MLP neurons of a small language model. Each row is named by its layer, matrix (gate and up: input weights; down: output weights) and neuron, and shows model dimensions 0-191. Each number is 128 + 32 x the weight over its row's rms, rounded and kept within 0 to 255. Numbers have three digits each. A neuron's up and down rows have the sign that makes its largest values positive.
After each neuron's rows, "fires before" lists the tokens most often just after its 100 highest values on Wikipedia text that the model never trained on; "fires on" lists the tokens most often at its 100 highest values on Wikipedia text that the model never trained on.

L15.gate677:138175116162146092122158115100166114158077133156119039117103176065144160126139071104103094117055070109093128110101143160128122116156092102077098126189161130101178165124124082117101115185170095112154162064114106124111112116109125088123138129082142166114143125158121162091127106134086106133184153143124120172110157155140089113132099074148086141145061141154142098102118164160117155137209094125154120107181134143169147077091084172092094131119080105090137148097112133098132125139079113128112148173146207125042148063140124137169160085069128176084124110135125152167176159144178125118
L15.up677:111102175068196114134107160143118122126102086083067101146088087108165130188133142137181202151085099193110117132118112104164056138089063091155180145127090122099118118148169127136163113105200161149132170107062089150118112159102163131119131227112140111108088152167124139095151126129168103090064102122136139173159111131129105116096114190176130099176156125162140134130130163133095173094181131174131066152153107122091093104082150097140123147099133149078131134171135145130077101113076173134121104090131120154140134108079108117138117170141091143145157122125128097095141041086102145171
L15.down677:130142139109185156106163142101096176129187096118111120155179137159130084128095131175141119125143196158129171135150114116117153119146139087189128104077131173098133089127111171144119153096110109137109093117166132147129172152100133176129181118126136154121198166127109109168159137124186128140128154073114137170119153070133153171129169168149158139082156167124145122129074083131141120144098122152180181115070230117099096136172115145127139073127137093138139099113166099101120109129135127159169118154124088148144178090192146122088092230107160143181186200051172163094143165147090127093
fires before: "|"
fires on: "  ", "i", " (", "\n"

L6.gate186:150090076137117100132160175102083134147155083083104122152131201125149142122132090086127128173170182149146113114141148147034086131094079118077155127083113148104110144131156103137098064148119130083142162181158152111152170132122152079118186143108196128135113127128090130126157081176149110158079159130081209128205114078110133193142137130158146065144158173134113114138114143102096099084061101090119166120101138213095137123106159181166130091092073153107159169127103153121121113137087145139195107119111166105122109138131106078152144063156143127150140141081182147109105132150094133133
L6.up186:068115106163150107148157145170171140120110140101130059092098150162182145087171124086122102146140130150124169109105177137087170148137167065142114143166151172093103192181118106104169093095201088074167183133098194126134063111165101144191149128182147133123126043121118102075135139112099111106173179111140119156130140143122094138119129139157094164146164089074138118124136141140123110119085110112117157106095135093107110130135098120178119113163089095155166137062091167041135125082109147116126131134127119178095082148113135153125122081228163124106113053171085127145139110135137115109
L6.down186:107136187101126075119092139080158095063130081148128069107120162131146078137146125119112100110146125126114087110152190087112134161125115146110121151080093134030134126110101120125134059090127071167126162149107149197136157115201074124099145133079146120149109107135153109179139152174135109089116176087095191167133131153124072122131166144128117109189065150103146116128152073144100116149139122187067108141099101114116179094107134105181144160148101171162150145145119191153137143148113147119148177138103150155093186158118138124118092152155091179214099194157146092125121116131056151108
fires before: "\n", "|", "-", "The", "  ", "In"
fires on: "\n", " |", "|"

L15.gate993:133213153154180111090165091097172080114121204126134078055085086139102158135109111132139083102168147152157116120164138198112116096127097105072065153160126131116098112125133194140132184122141090180067152153110152119082113167110094130103155118131097150127097114113127106107137106146156084123094166074131176122100164157155111136165126131116126127155097108163102190202112050103119096096152159083142148127125151150140161188077077133104145139146093109130148102121136176108101094122138173097139141115123137152166137134184169128133086078201113168132160081118147216080129112145088146113
L15.up993:124119119073200119084113180123099109110101153128145121145134083165170167125070090088112127037165105156156110096080103139119115103138176126102109111105149105110095198112193099105152135154158085178092144143121147140135134123156122151138150137168131128143153086131121117115108092133125130130078167116139115151106115141125159125070115169171106190083087162071130087090081136129085151063149170094053119115168149117126106071094131191180136103137151070175183172172097191147150156146098086120107143147127136180150130112099073060102140112135149128163149215167147106097116112110098148110
L15.down993:115105129141086160145164044161134145172146109133167170110123138143094138127170152155121119086103141151198086101132135138131155132118145163174091120081102130098165105115050162100123100056124153184174100117143086088124140106106124112095131093114098140147060148167132178148071152139108092109167088107174107218096143141199153152112139063089180126062124061069100125114103136167135176086124104147130108135131106135085161058203121187126064119141140085114143097090181125153125115124087093135137150107114084165128148078130151126158137094149117124152166136105137085159131118142165123091
fires before: "|"
fires on: "  ", "\n"

L6.gate839:159163116075171134120076111132089152116170078094149180146137161143114105135115230147151135155166116106085070136167131146075177154128162092119121070119120115148145065083110105091084122156130161179133144185147100118036164065093069123131130134156135173059114133059143154102125150086163126139133078136080157139127117130110116103100117153143104086152147135186120161080167107115111159160112106149101098095136155155103133123116114109155086176156095146110178084124190136134098147167138082133114113085147088178130132103065103145182112142117150091079134178096174069140144097106106141105
L6.up839:093053136083129130166137172159143141101124174158138091142118111127080092207094147093146102113145085153128158161173131108118141122110134133129111163155201084110204097088134126128121089112159191091112162153153130150108137132140194108098145117043145111140116108166185102090140198093142165148104095049176154110129128158166107142146127143131151111141122159143130197072103111137069133183145151108106150166100139133117122133165063143153126109091088120142140093080183167142053136103155136124122149199148151150109132099137121134105067147146114183070054109169124104175123097102134149101
L6.down839:139148149159179149093136198107131173193102144150128152171156138110108093081086161131109166125118091148163172152096085175082164110114125140086109077167098136181116084163127082068163187119098130101158143104102130145076191177062140155146136144112149143064162123070096196089106169151128137141168120118068113132090134123130100144113117148144175084075170170177099160102098073155122089138131147118142156102126068173111143086126112122132172126148139093120111140165076117128163130130168124135132106119137136129226085162132097113108167115124094063091134201137156159110089157147127093134
fires before: ".", ",", "\n", " was", "\n\n"
fires on: ")"

L7.gate687:034121122126124102146064063112152137090107167140199103129172123142125111144099154102132136072151149107160111133200129126087162136180176128125143164155103141125169134141094120106109180142107122128166116162105166135136209183137152126142128103171171094071183105112114111079126171124133157203117133081112081141093169121156092173144102184126127149079129118133154110089145129117098149128140139077146145095135141131162137173194051118068176087103124086164163103107115091133218113148138116141122146191127121082132141108127103131168072133121147150073117134101152136151200166112092084129
L7.up687:127154149162121118089139131111128136053187239112147143145149118124141141088123090159158093177116085173157101150126169126120119089131189114176075159123139144204119115102108085125158165144116110142108157085109150153087202130095107141158144147127074118128123141122118181150113121118159160184109128208177154127164094156121136142089153170161170202059159130118100140119166127103136146146086155088126134151165128161170107123141084154121086128155108153134202180099114094076109059075128113167081178125126138176141139110145074146101064124130175108107122169174098130114120140095124171137
L7.down687:074151183060130137130175156140163123141137108227143133168150151137158160128121159132115145069076112110102171144116116131086125110119119080132168172133118143111124096089137184156111172153147173137126152144163100145118153102099163099173145124169127119126190125098113128111123088124131129072068112107115150173180135111110076056137181102130122077142120167144082125115101111092131167177178115101091135157109118140067077062056131180137144120118158159157156177131140059127094123115167167125159110096140068121128176214119156114160104134147108135155086080144181149149105082154145199121
fires before: " (", " DF", " MF", " FW"
fires on: " |", " /", ":"

L6.gate433:112159147160060133099166196074177165139102112178105158096131073141114143097109163143102135128159084148094137103177088144094181080094152093086117056150140119158183130135136112105179138078078076056130179158172133096170070132156122095105144160150136164145147165174136091152140153223075079078121133099131092108161164180154094104120172121119094152168087077149115131129122154166099088160126132102117140107078122152114192101124176120155126141140183141122112158134096152142125101112173130152150154151173114104064111130097144096155120101107074124142091121167102095078169113109118120146
L6.up433:107099165154148103159138157141161161092110098095099094114097133138152134160093071130091098113098124095127129151158127145154147116132194128086141125150117139149073160055123067096079101104135088132184128122106138088144152148141163130146142126119140077112225093053117124091165145202103173125174119077134147089165096156111125137129128129060137201131082128179167134087149143133089139102191124094137169114196133132131149148123166130102066067134140129136118173096148156091187089165148131114153087143155097164140130193115108118145144177051095138145084160127088152133151182127106088183
L6.down433:197124095132137099136137092160101188151152161095157068126113138122080127124128075117121201140105165082175112131076087084128074148068097087107086161159111124153103134191126173164093119174118092115146101126169121178157122182137107105151166206103142126128078157144096222134106106109176118156114144150103128127107146165070120164115141214192101105131134126099142116145124147112153194132088105166118134120127122131098105081171137192152135133134105153114172113139120084163135096099109084109126103063114072120127138149122149151118211123178122127169156160072118149101143095169167143155
fires before: "s", " the"
fires on: "'", " in", " first"

L15.gate426:152116129142091067133169129209175109190102104131110112149128170067085091135095061093082096132100149117133140161081155154135084162137084129096094166123086128131123109088151072171125111176109120119130171096189164126154084116053156130095096141135105165110122104113078118095134135148166069098198140151116137130123119132136130113123095139109096089116137095190153154116115202128091134188062125130119182136178117130093135163117131107142110147098089124152170119105125199097099137099092108079174081079137096132116155163137115186220126130142098136090124105101179101107141063115136143169
L15.up426:100111107139145104091095080130124154120107125152137166079170068146106148127084060175125167126139074096139142121110122119176142116114119114140170116167112134150113022152109113092165059157119125155101171116175128163161132158116240148131169151161193068141124119178123153098141125189183116112167136122103098132141165145189113150132130119114061186136093122117114110097083121156111096096107088117192144129155125143114113142119141139117151187175159170087134147104095125127160123114152211144143154119118143163122093130092111136073177169155111167162192143092075146087089122176117174137
L15.down426:113145114107119109147142135116162143134100123131151192109145127092146107155065245152104099164129119124163090075145071109117118108086200073103118090088150155181131195138163134125159140141148114141127093177103091129066133101157131170146200090136110127104065125114153152178147110135067133160129032119098164119121141112152162127152132103130110094092137091097160118126130126128106127149150156139159054085104191137145094197207141122109161091105147144155093138139150110131107164124154133160145123138120114139160114148177146183148143087123126109167104095123205070152084170118149092063
fires before: "|", "\n"
fires on: "  ", "=", " was"

L15.gate533:139053066102146173140115136079159087124112155094138143120179145114077174124085126056179134145143070117061164170180113089119104158093120103106109134125123115178101157170098090175159157184100160069094067159117143093109103061097165160163137141126155143101116127119147115103144082197121078189143150079134162133096127157100096091159126148089075116117120129147098139129121198135200137126190172133139115091149157140139173104153084185153149119133152146131156141130137134175162054141128127161128094125174115146136171118174110140155170123191138095145154112162162098170087104150107115125
L15.up533:095122169079121158125146138093128103119140118102107128060121063159155163190108145138147124155111188071119104083199151109133148113120090111131143117088158111139065146196163123118107114112156170124156125138101139103114111127145151140152106131174160080045119117169076152103104152109137109118204100079129105083150118112198159095115085101115101154138182160163103146085216131172109157070137157130102122114165127113082108172129097082105123104164151182115164127147172100170070150120108168121072102133138065146126127132207124095124153173105145147100143127075112087129118196091159144167
L15.down533:151177123122158094089140079142140000093144089146169141126122148163150104131144082122135146127121192132130156121108113097168155142153126204175169135150127095083147106105085150125138143146159118139077152097114126163122077106136042142128171083114074080058159189141102087154097128150106117144071097149121090136087076139117143112106117113099078083176150128157140128113111188094099090118088079172129111103134076145155131129112110090147114189149132142108101102130154132041100159153117207160136117096127145143151115190129162143123153142126107120106178164120095106135139166121133164097
fires before: "|"
fires on: "  ", " conce"

L15.gate324:166111090124141095125127112128098114106170126182069103133133133176123105115126127185087105124120119164125129148155124128105142137118162099133203096095096136091132153124088161136156131130149173134127146126156118130120124144210167066202175103102150135104095149158119113066152171141128148103154104118080145139124135143158155119115134097097146141146140067114136151087145084110123163129150158057094186099107139070108170070140079142087109180157137154154150064155113193172139115118114090178066184077110088175112176118153177149096158176136094108135159125133145091111015111175170065109
L15.up324:093102158095096140097118135139196134131077106171140120067109139093116119145161129137129102054132122177116083151106114135069148161081126083098104123095106153119187118188184165148150118126164100123119161129102158128164099127149169186066110121092140110163133146134146115080116199197104137130126185168143098172121166085181107108103114100113101167133131121160071160117118176178103099102168117127117131076099137091075186112076161086114117092107120096105117143184084144186171120131136143121098186173178105089066089209147101168092137110111166085145151149137173131133107155105162115128
L15.down324:142126078112169155145137139135121114092122161120206123155068132120139124146059122150125151126133146082119203147135098151116160099190154116142197137129076126149159083081148139128119096151155082124151141133101163173117125112110072085141107151100134137119145123145114183097179146040107083209153131078133133108100192115056201112128159137130134151094143116129154103124165100081118125145108214091079093151144104153088116072143121145138130093202177118064151115094134162152127111119106128127157189091081045090154073137168124117107151171111095144142144153126086109163116125150102121148
fires before: " the", "-"
fires on: " on", " in", " of", " at"

L3.gate122:095075156120108141101117214068164122157156078168118159151128150131102122096102169124181152065102211116085126149191122152070160141136146108107106184111169156127155083188107161155133079061141095139158099171085092119152125123175126139060160213148186101098120118135088125141125117134172151082140152106174136101172140145118089131111154153151070168182118133152145140121133122161029178143153134099124113164136130146121136157142175085120095096129130128089169152141124141118090101113099123056119121104091143112161140130176061126119145124074146119124076166126122133131119096066136114106
L3.up122:092102136127146165129101125096170152163099169135145102154092179081145119162147087143118115133071110100161154163125156176124136145057056141141079182109135136142115114146116139167151123156113108113177145072088119152152175138094115117129110141039162147159154069195119103082061145115130120100143138115102150090091116105107111235058140136141101186097172118149150110127065105177149119127122121073104179147136115121115108151163053217200175137111118096112157135128139136162133130111112152128076134082153128167163087176134114178091146107145122128084159097137081113116096093143137112127
L3.down122:046063123134198143119158108143150107125137156136143092130136141140133113119134080126119097159111128085115102154142052149141136139169166177193155178152032126094137160126123172137092138165187071164134142121150107159126170086177123156168102159166151118120092109123166137100148105141100097088093140150121133155064129118151141060117133102103126141135174198109103134119086045123141147158159110114108131131162127144115176149105056131162102138158076125147112136128203136144133168041138094132176184169135093157158114120129136084143144120140093131177223114092146149145147071126149109130
fires before: "\n", "|", " 0", " |", "  ", " 1"
fires on: " |", "  ", "\n", " 4", " 5", " with"

L15.gate586:112090145158097098086131174107159096194148164182131117159171126155128112162112092158154191166103113112159122140100167134094168101182187169153155156086188126170164145111146127177143133166080135124148092165123153141078142103094065098105161119095130127130114153095075141102072124130165111091134157119103155097108125106125191135185133140127113123117126154053128139160085183140176120142068104138163122111134113179104088179130096127080131076101097132156106159109117165135130114127042107176172189137099090155104135111109161129197077151164085151152091144155194174128154157068128161134
L15.up586:098137152155137165119136144069138107128215127130123101151159128131076110172148154153129093197145148142134134116183092126150119091159070090140165087143116179145172153178107094162174161095133137154107140087119115123117181117052094163156156106127135149111097102144121142150103140134088113061157141113157192072142126121147091118068127108181129100109100066132183109174149104166148041099142132159141092166133088178159124156124129168129086116146166148155083130087102143135060159085151176137103108066163088154137141147112110179106068159194093108161168157114094091118106139194124113123
L15.down586:088154175113113162220110172081185187136153128126118152179179160123128118153086130190137131128084134180143140112144132119133123086099207092079122084098102164127077125191134065074085126126083099103127153092101154138182117111134168148138170118171136162146139167107099132130133079144129156129167093156103108150135142162163155152145121128160115096092126150123138141095121129169059099162194140082120090230115075182126176207149122158072141131171120144137151107141145170087136119109119134129166088107136146131117075134155087165097087138107134122115070103101121103081128105126134077162
fires before: "|"
fires on: "  "

L6.gate721:109107159150117132094128132142129138125140200142150192156140176064150132109104154082131130129067128159167131161135125113119114157131106098067061158122111162090180093133105160117101182116091129127164102123135118128092142062107167103119140081107077096144154127095110097164088089101193113199139042108145127094152181143073156085126092113140131069169142030157119198100135121127126143173109143148149135099125148051139102125139115159162137101126153085135125210148107131131119088126132097102146185157114129111097115131150118168076131070108135189055087156140155160115135106116099075110
L6.up721:106155126103135123093150087140121113139170120082114161152109133119108141158110148124116149121136171170089097122185131145130157098152160123114128102115129102149153076108144090136072108188095190088153188124079117195152205116089090119195136116079140193075117074200137143118112131091111115131061104101103157138122109067104120115145173090099107111087120147104060188118126105165089093157092091119139122119164147129108050152087110140080112116119096097142093100125104140066116111106180153169095164150137094205093148122093162131189149155127133103115091099155131086098168094116104212138
L6.down721:182144093188113067095044123114147098162164119144144105149106102118123141167063157131137100130127095187142147118140127084096132133069060192037148123173145130154100124153122146120134112144120137138160150129088131073114098111120140150168114156105125162135106134081161161063135129167087112104090161161155082104169124122151132068150078172149090079101094196123145121181082135143124174144152157137127090106140123075148120143128182142150096144112118176126111162101110136075149120132124095139105134088179165132178091070171111136130162111076102175111208141112117122139101224115170165133
fires before: ".", ",", " was", " and", "\n"
fires on: ")"

L3.gate88:083098113166194109099117198118127154149153107116128185093153126137153124085142128120117166129167160163162136120142141139121118121082156136134170163106141145145103114136121163119138097107141024101164121115129156149150114124163079108171142191102162102120102083139083139106124159214094106075141187129136107170206138144049072152075137131199128174142126116108074111135148042176087111051117146105130128127108152163154091118081102089120108144165113129111145098149125173112154115106135137122126104090169174102151099142145063124163115120126128151044045131159098164142112176117116121125
L3.up88:126135136106147149142087146072114145128120092109156154083096161109101161135167106131128116086093144139148166160141159144127105138025171103128151185109175111125111112148137121115181094110148042135113075116190092131111123192170081168142111181179159133123157131144104104108131123205134088136147154116181111157115149106159062145168097142134095124125122143144091118129174076092083120185159073088141164167121127149061080182111191171131058139181114116096120141092201166144106085124115120101140123142161148110148089162144110118191196094143173154154092101139104128119143146170151106133
L3.down88:109068167118101106127153151092105130183120155168134153109093202173166108112084099133147078153073179146157163177154108125032141110153108166084138155085073138133120112127129135162111090114132116159155114126168069106106099139125147114128131159136140109106125133138129138083151070166124084090132167114197121120140100115152138141130101186188079103136155153169055162149101125130148162122148119117125127130094109180157191128162101128118140144171066157160115111073134168130154147114146127142110176115138099155214117151174121119202097071126061145166212134106134151096078145084134099174
fires before: " |", "\n", "  ", "|", " 0", " —"
fires on: " |", "|", "\n"

L11.gate409:149130084130164140148151105152166081120102133123148136105139094139093133134110106094109137097102156137087074138115162141145150086099106189104130212055109136148137154186092141182095103111175117089125090184113141091098114055134161152089106136170119119102125140098101134076125058165175138179144074085148140120136117174079128166181056129123121148077067089100108092118131104108114065094088102071127179131116153108151176097128156177128181093114110134143139145053160119153105130124132093152151186118075120088125114099104096128113190135180132162071145129115147178098106114080094156094
L11.up409:069158131114067154135191119113160155134132104112131139146135097076139146108116101120158172052082101149141118146193116130172135100131165126129133112100162118181170155106160118118086072159107121113100090159119131166103161143106152131155101178245139141066088111130105136071110130084118065104200178121108111060151152174150143158115171120185076173181093105111092088117127103135130140126105204122096158143169116154172211146101138122135115148114149136109162129132162100102133075128118067140122092148158156128078127081133169075156122118185160164130137115125134127108065087141124143135
L11.down409:149155138139139139143154169061164018169146081115133169145153130117127108075136137120137141093137047117123135109139125148140147150133184133136112096142132118147118159075108064127172126152074123162129102074120112168137196144082101108122106178118120157114077110168105123192144140100107101054108158155140105093135197076135103089036120133162074087134131116107180088146125142174092125136093138099172094152086111075208112184124155085152117088078164098078152165135161115075138115087121126118125071153115090158143110131089148110098137103090136159164084138158118102137151119128136118174
fires before: "="
fires on: "=", " |", " of", ":"

L7.gate561:139126034199123134119149119094134121148146106193128161191178088186051080130114052114158104120150117164142130109146061114155122093065149122128156128139095079166163147154075102164149112149134119083141085142112153153097101143172135115168139117138157183105075127195087148132093090145140106073154164133115137154164152164069116128112091074163119090182086097103135150149139103122102100142106086114089144093121141109154169161096146115158198177152144163095165133107137181096087143133127143192123123131154186133153127132157101090122129120086109145166179133144111142082160072075099122115
L7.up561:105171104143149119028111169117127146135169080084121144117129088046137110146115114149092098166199090164136127140161116083097079167133116161123130077132139106048107079131106171101129111139120107147115108090073095144151101104104131127117148163142120164165174169112149108131157136170173152102111159115029107110162109111167088161123161136140120129059114066089153096149111145147189123116118180100112137142147110107107085132117132076070136162091055128171108081136132127123098117094166125116190096168111079133118166145200139148149147060144139119152080123157083170123118102096130188125
L7.down561:156077121158140109134153116171165169138082149104108173133144079183152157128110149142122064171096168146197107143158162070109110123113129151154145169152184157124173151120122131113086101122118123115150134097109126179107135150153161121154121137179108062141166130141154110137134112116159144148138143118125149104111086120221146140138086137154133147098085113118072164117141135110127116100095118135068144096106082142129075145153160179138046122101080182183142113083133157151175195124120144106113125094101143127159139100148099152133144045252114114128095163073118069102095073109159055148
fires before: "|", "-", "The", "List"
fires on: "\n\n"

L6.gate193:112163098114094166161115128122152173131131104106180164136102081135154135128059125110115131065071126124209111076147146154117143121095119100140151150117125102146116110137113056129095131155210151120153155140118134113149114116110132128098137071111059079099108102103170128102138009102123138177160134074156167115137139154130145162089104141133113154100090120189165075095165108134099099150095106149191143185126099124192159111133078080115090138101071105152109141097121116145120111153096142182134100124110136102099071090089101061121178073160130193117154145128123103067157147157068105125
L6.up193:130140142105164144147124124164120154103208114134150186045132119133147106114107161106155158150160158063131150124129163198150069151140139154100119147077078188085089157143148112151189127094168163128119136101128122177141166101138157155055151120178181081105103090113135117091127079113134153081102081135115206134170175135103114116085130099182101064118140137189154110091171064084180121089103167128152117136149117110124177076116182082114147093142152135111131153106158141080134099084113167080171132142121140164123131095165097107114101130107156142115155095147112154161186068117077118160
L6.down193:115130096148122118175168110045108119189135121153136109199148121132170156076041159146129126098082098174090113153114072164135208153140144114162089103142163130167074208114143136122159110132133067135154103125113164112133095139106129199116166125156071103105084160180124155126128141124146153119121149138103073100112160114105115140091170141153146202131113136075167128124202088203099152096107160138116146136093206104147139123103084084176147124096145085103127089156101141141064072101132095110131154135105192097125157088125152141106205133101097125148110132146090132106132118104148116127
fires before: "=", "\n\n", "\""
fires on: "=", " ="

L7.gate1017:114138133143152094116126171151124096166140082132111128108125185168141136088190118125119116116114196130161141174062138133083137113064125160080170180100151146112157128144124141158131086142175092083147106187165136123138084123121117103129176137109172132108152102161159088169123158199173096106139182107172176157112150098136099150164076119116130136169168167080072140184128094124116158129137100154118165090077125142061121119178117198150096099159083165153143126097090222113164169105109161089121109133151168134128143172150130188168125147181096160109080121159148194150145159160169111086
L7.up1017:122135118117135175142117145141160116137081143132169120120154158108126118091223127140131099109114140133102185156127109142176115097103141114122162170081230160125099172116118163135134164119185119107075058137120130089121081164168087163170189107157172077116108119154140124146118147126132157068110173141148173134097127150124103128173087200144105137158141164128111095243162138094162040115128131127121172096098160098109109206129084154127096142124071149163119163133155200094087189132134151144149115095168106110151152154131116141130132108142122106109089119149136164102112196106151186137
L7.down1017:096175135124128126097128117103112092118128072115127112115167184117128149094159137139111127131152174108099133174128071134073135144133172135125170182082092144025072147092110193136107114127163148187134155087137161110146112122087151103061127161115204135207139143171172127154142153156098115079092181132156195144154149118124101124126163122098095067137167133108133124150135170102133133145130103168162153159105146196116098098102153172174119089143056151135125191169113172145104198138143139138103065126140131132072102173097100090186101163127098173165131084093180146143134122119101147142
fires before: "\n", "  ", "\n\n", "|"
fires on: " |", "|", "  "

L6.gate344:113136102152220125135114071062160089059103210180147162134138149159181124075145123139112125113120161128126137143120137172124150081133150152123110179171133107136112146132123180107147169085215154147123096138135038115131118101158143115109119168105126085100087110068108103083133107145126151059141144103127084115131164195171109135118107187174090185119083069139120058187146130109117111087112167162118132132116152130191134147186059108120121126142086127102177091113165113141088113139116095125093165093114090155131161131095131124133101098109122095090138126121106166090152142108077150073
L6.up344:148128123158136137066163079068137103167078140205161178111160122098154157128096129157091156091060083118142182149121119179144149128153146146151124120167160135113164164172129197111092142148103106121122061177123101140124089119112149160159137137142167043113119146142113145115147116149120154121132149140161120078148121118121143079126125141158111149160102150107077095131182091148160185064129132086112154129088129167127090104132125155136121096141111126065125063135184165169105145118058116112059165117166106151139200175139166220116135129121145130093090152069131198122169081133160152090
L6.down344:094188100153188085156068073186065155099100150148125100123122166124131016119121095163150116153117140124104123109132122132144138093121092124100088136146094116212118130135128170096154128121106166108064094091133155099104137150144159090117146101095103125068116165090129086101119122139156137104179125170111137190140146181224137113114149091147150146122103126138137074100076083102124085091147157179171105089152120065186111155110081115142105139173162168119141131132190114187103126061191143144089084105131139187151112105092152156118131111152134150116145111103125137093194134136098122129
fires before: ";", " |"
fires on: " 0", " 2", " 1", " 3", ";", " 4"

L6.gate896:140096149094140080157149156065105064135094067106126127158140135111069149101200168054136146101077095083102090194137174134151141125101085102095093171145136176179127118091146096146157127129151114123116100136164119136133154141107149161160199121143150136145165138181120080109149181152138144106106144107117180121137161135093092126119121153139102100153064186118107101096120056125047149114131135125085218083076199157146135113135086131170145123126096147138137123161158180108145124092132130102128087183140117113121079137090100117101186123167097074087091124129143138198136153125171113089
L6.up896:120110102158107172136120114162125153118138185102166138116072169132092088104186174224042147113144209158120147142061139097139116085054103125086161134129167044130113155116132122081143111135092092107122137100088181191113154122129128160122163136097141102135138118222165051147122169122127060100128100122097157113100147125162081139142137183149132140126116165087147170089182109073135127127108126123087104118070109143152081186111115118138103104142117124183115155086169182122167119132112160060154129130167062110123125109141134094116144154120085158122113126169130126098147139131123091141
L6.down896:097177138130089114144180143125165085139161084161083070107122144179142119148150088159086117161131167108147154154136138102091140117100158143080190173046087102067135143078109199145119106118181136099132169109156121117096154095102138080101104117113141119149122092138148154157167119120119119184078145096147219167143172127150110150095160147087084114176137134094158159190108115076139102144119117184159092110140140149093106086087155207162095137122078173118100200118155163180115199140155108103142110069110183099129135160144123121164063137114097145162141116084147110151110123122140148154
fires before: "\n", " |", "  ", "–", "."
fires on: " |", "|", "1", "  ", "–", "5"

L15.gate258:117081161154095103117146095056177119111103143168158153148168100133080141101129133079131145160082185141096100129161137145140201101109116167137068169106135085116152142163156061145130096170183096154125039098045143144075152086140110154147121167151142103089112086123101130141122112149195127138091088089192091154163185151148130139146140178183118128081090124132114117108118131139088125119096150160150121080120158171111174177159086190086109133110129143134148147125164160160135136122174112144114118131117066159181130112169097183091170176115146196119072138122146132167101141128140092079
L15.up258:091129131082153106057125161125115165070179140116176080164122160155106137148163101135170151102146065098115164130193131123118112173185146106125153127127136137107144090171080152133085129120088078155106126130150121219155145174124100174101101136181160110107141091121142125133052140152102139125173111052139103158140192146125120205059137070167089170127093102146142162203125129081119158109085116044108132115155129125164138138125157173133111120145105139179129155084137103138147117133152143098133145093132100188169134102149094131156103163138136123131104211180160163131119157093140153070
L15.down258:085118133180068049169156087107161088166132054105132134150107133134133170168168114116209075121180122199183125139113109119103088059081168183157120150099143102171136081143138165103166134158151138137116082139132155108156166095156104115128140130141111128110113136139105183126135116179125187099103132124113120044121063066138105133104114168143154164081146113163135128184109080149101125146115075168120099098119050142116174116141095138184137210166121157132116092125161159141129137107117162171086159160131118134107107076141067144112121172110111099148147139146137097094100086093094112162
fires before: "|"
fires on: "\n", "  "

L7.gate23:104119142118110137147144155082110133072106154124129080114154140122107132137174054134116140143190192114159099143122167137125185145159183119108165195073130148065101081110115136208178153101181123145120131176126153194138158112112148136157180129153160132123141104162182138152162141112158100151121169086124205153102117082097088136158144076128121089146114177089129110160167102074143106197126154142117150151133107088107089093134117198122085148143025178120057145119183169122128119096102102159148093125096157123147123181164117145149135114100159126098123081181132142098094092153129150158
L7.up23:112098133123108143190153155150124129162146170106136149103135197119137071107198187083156137152093124112162131099128128109094111093158182139101176151078162133079121181121098164105151111074119145117142073098119167091094116136124113162166134184135157118153184151166056074137123145161136123077130194091167191164119155106167112112112147118120149143132087117117110095209116087141140110134113140136098181127149153135146089183131123170106116062110088166149105097145088151150161202147077189106132105135110144042100156098176139160210120125156100100166119104173131128155154162117126157112
L7.down23:157153076154106106130174125138109097067143092113140108126151140137113095116161136109125090171142134138092122128151099056122059108131151141088177165082117119037164165141123229150049091143148126107171122133106102110143182141126141132104101139125170105193153165128099087089092107172149143131059180096164143119151107119130123108155164115131162084191051126135163161175110098125145181155148145122136115157093147150098090127114119131154126069156105173141086131149135120162117132123150125147109067076177111133148142127130064045145054109157112128176125070096177112130120153103101158104
fires before: "\n", "  "
fires on: " |", "|"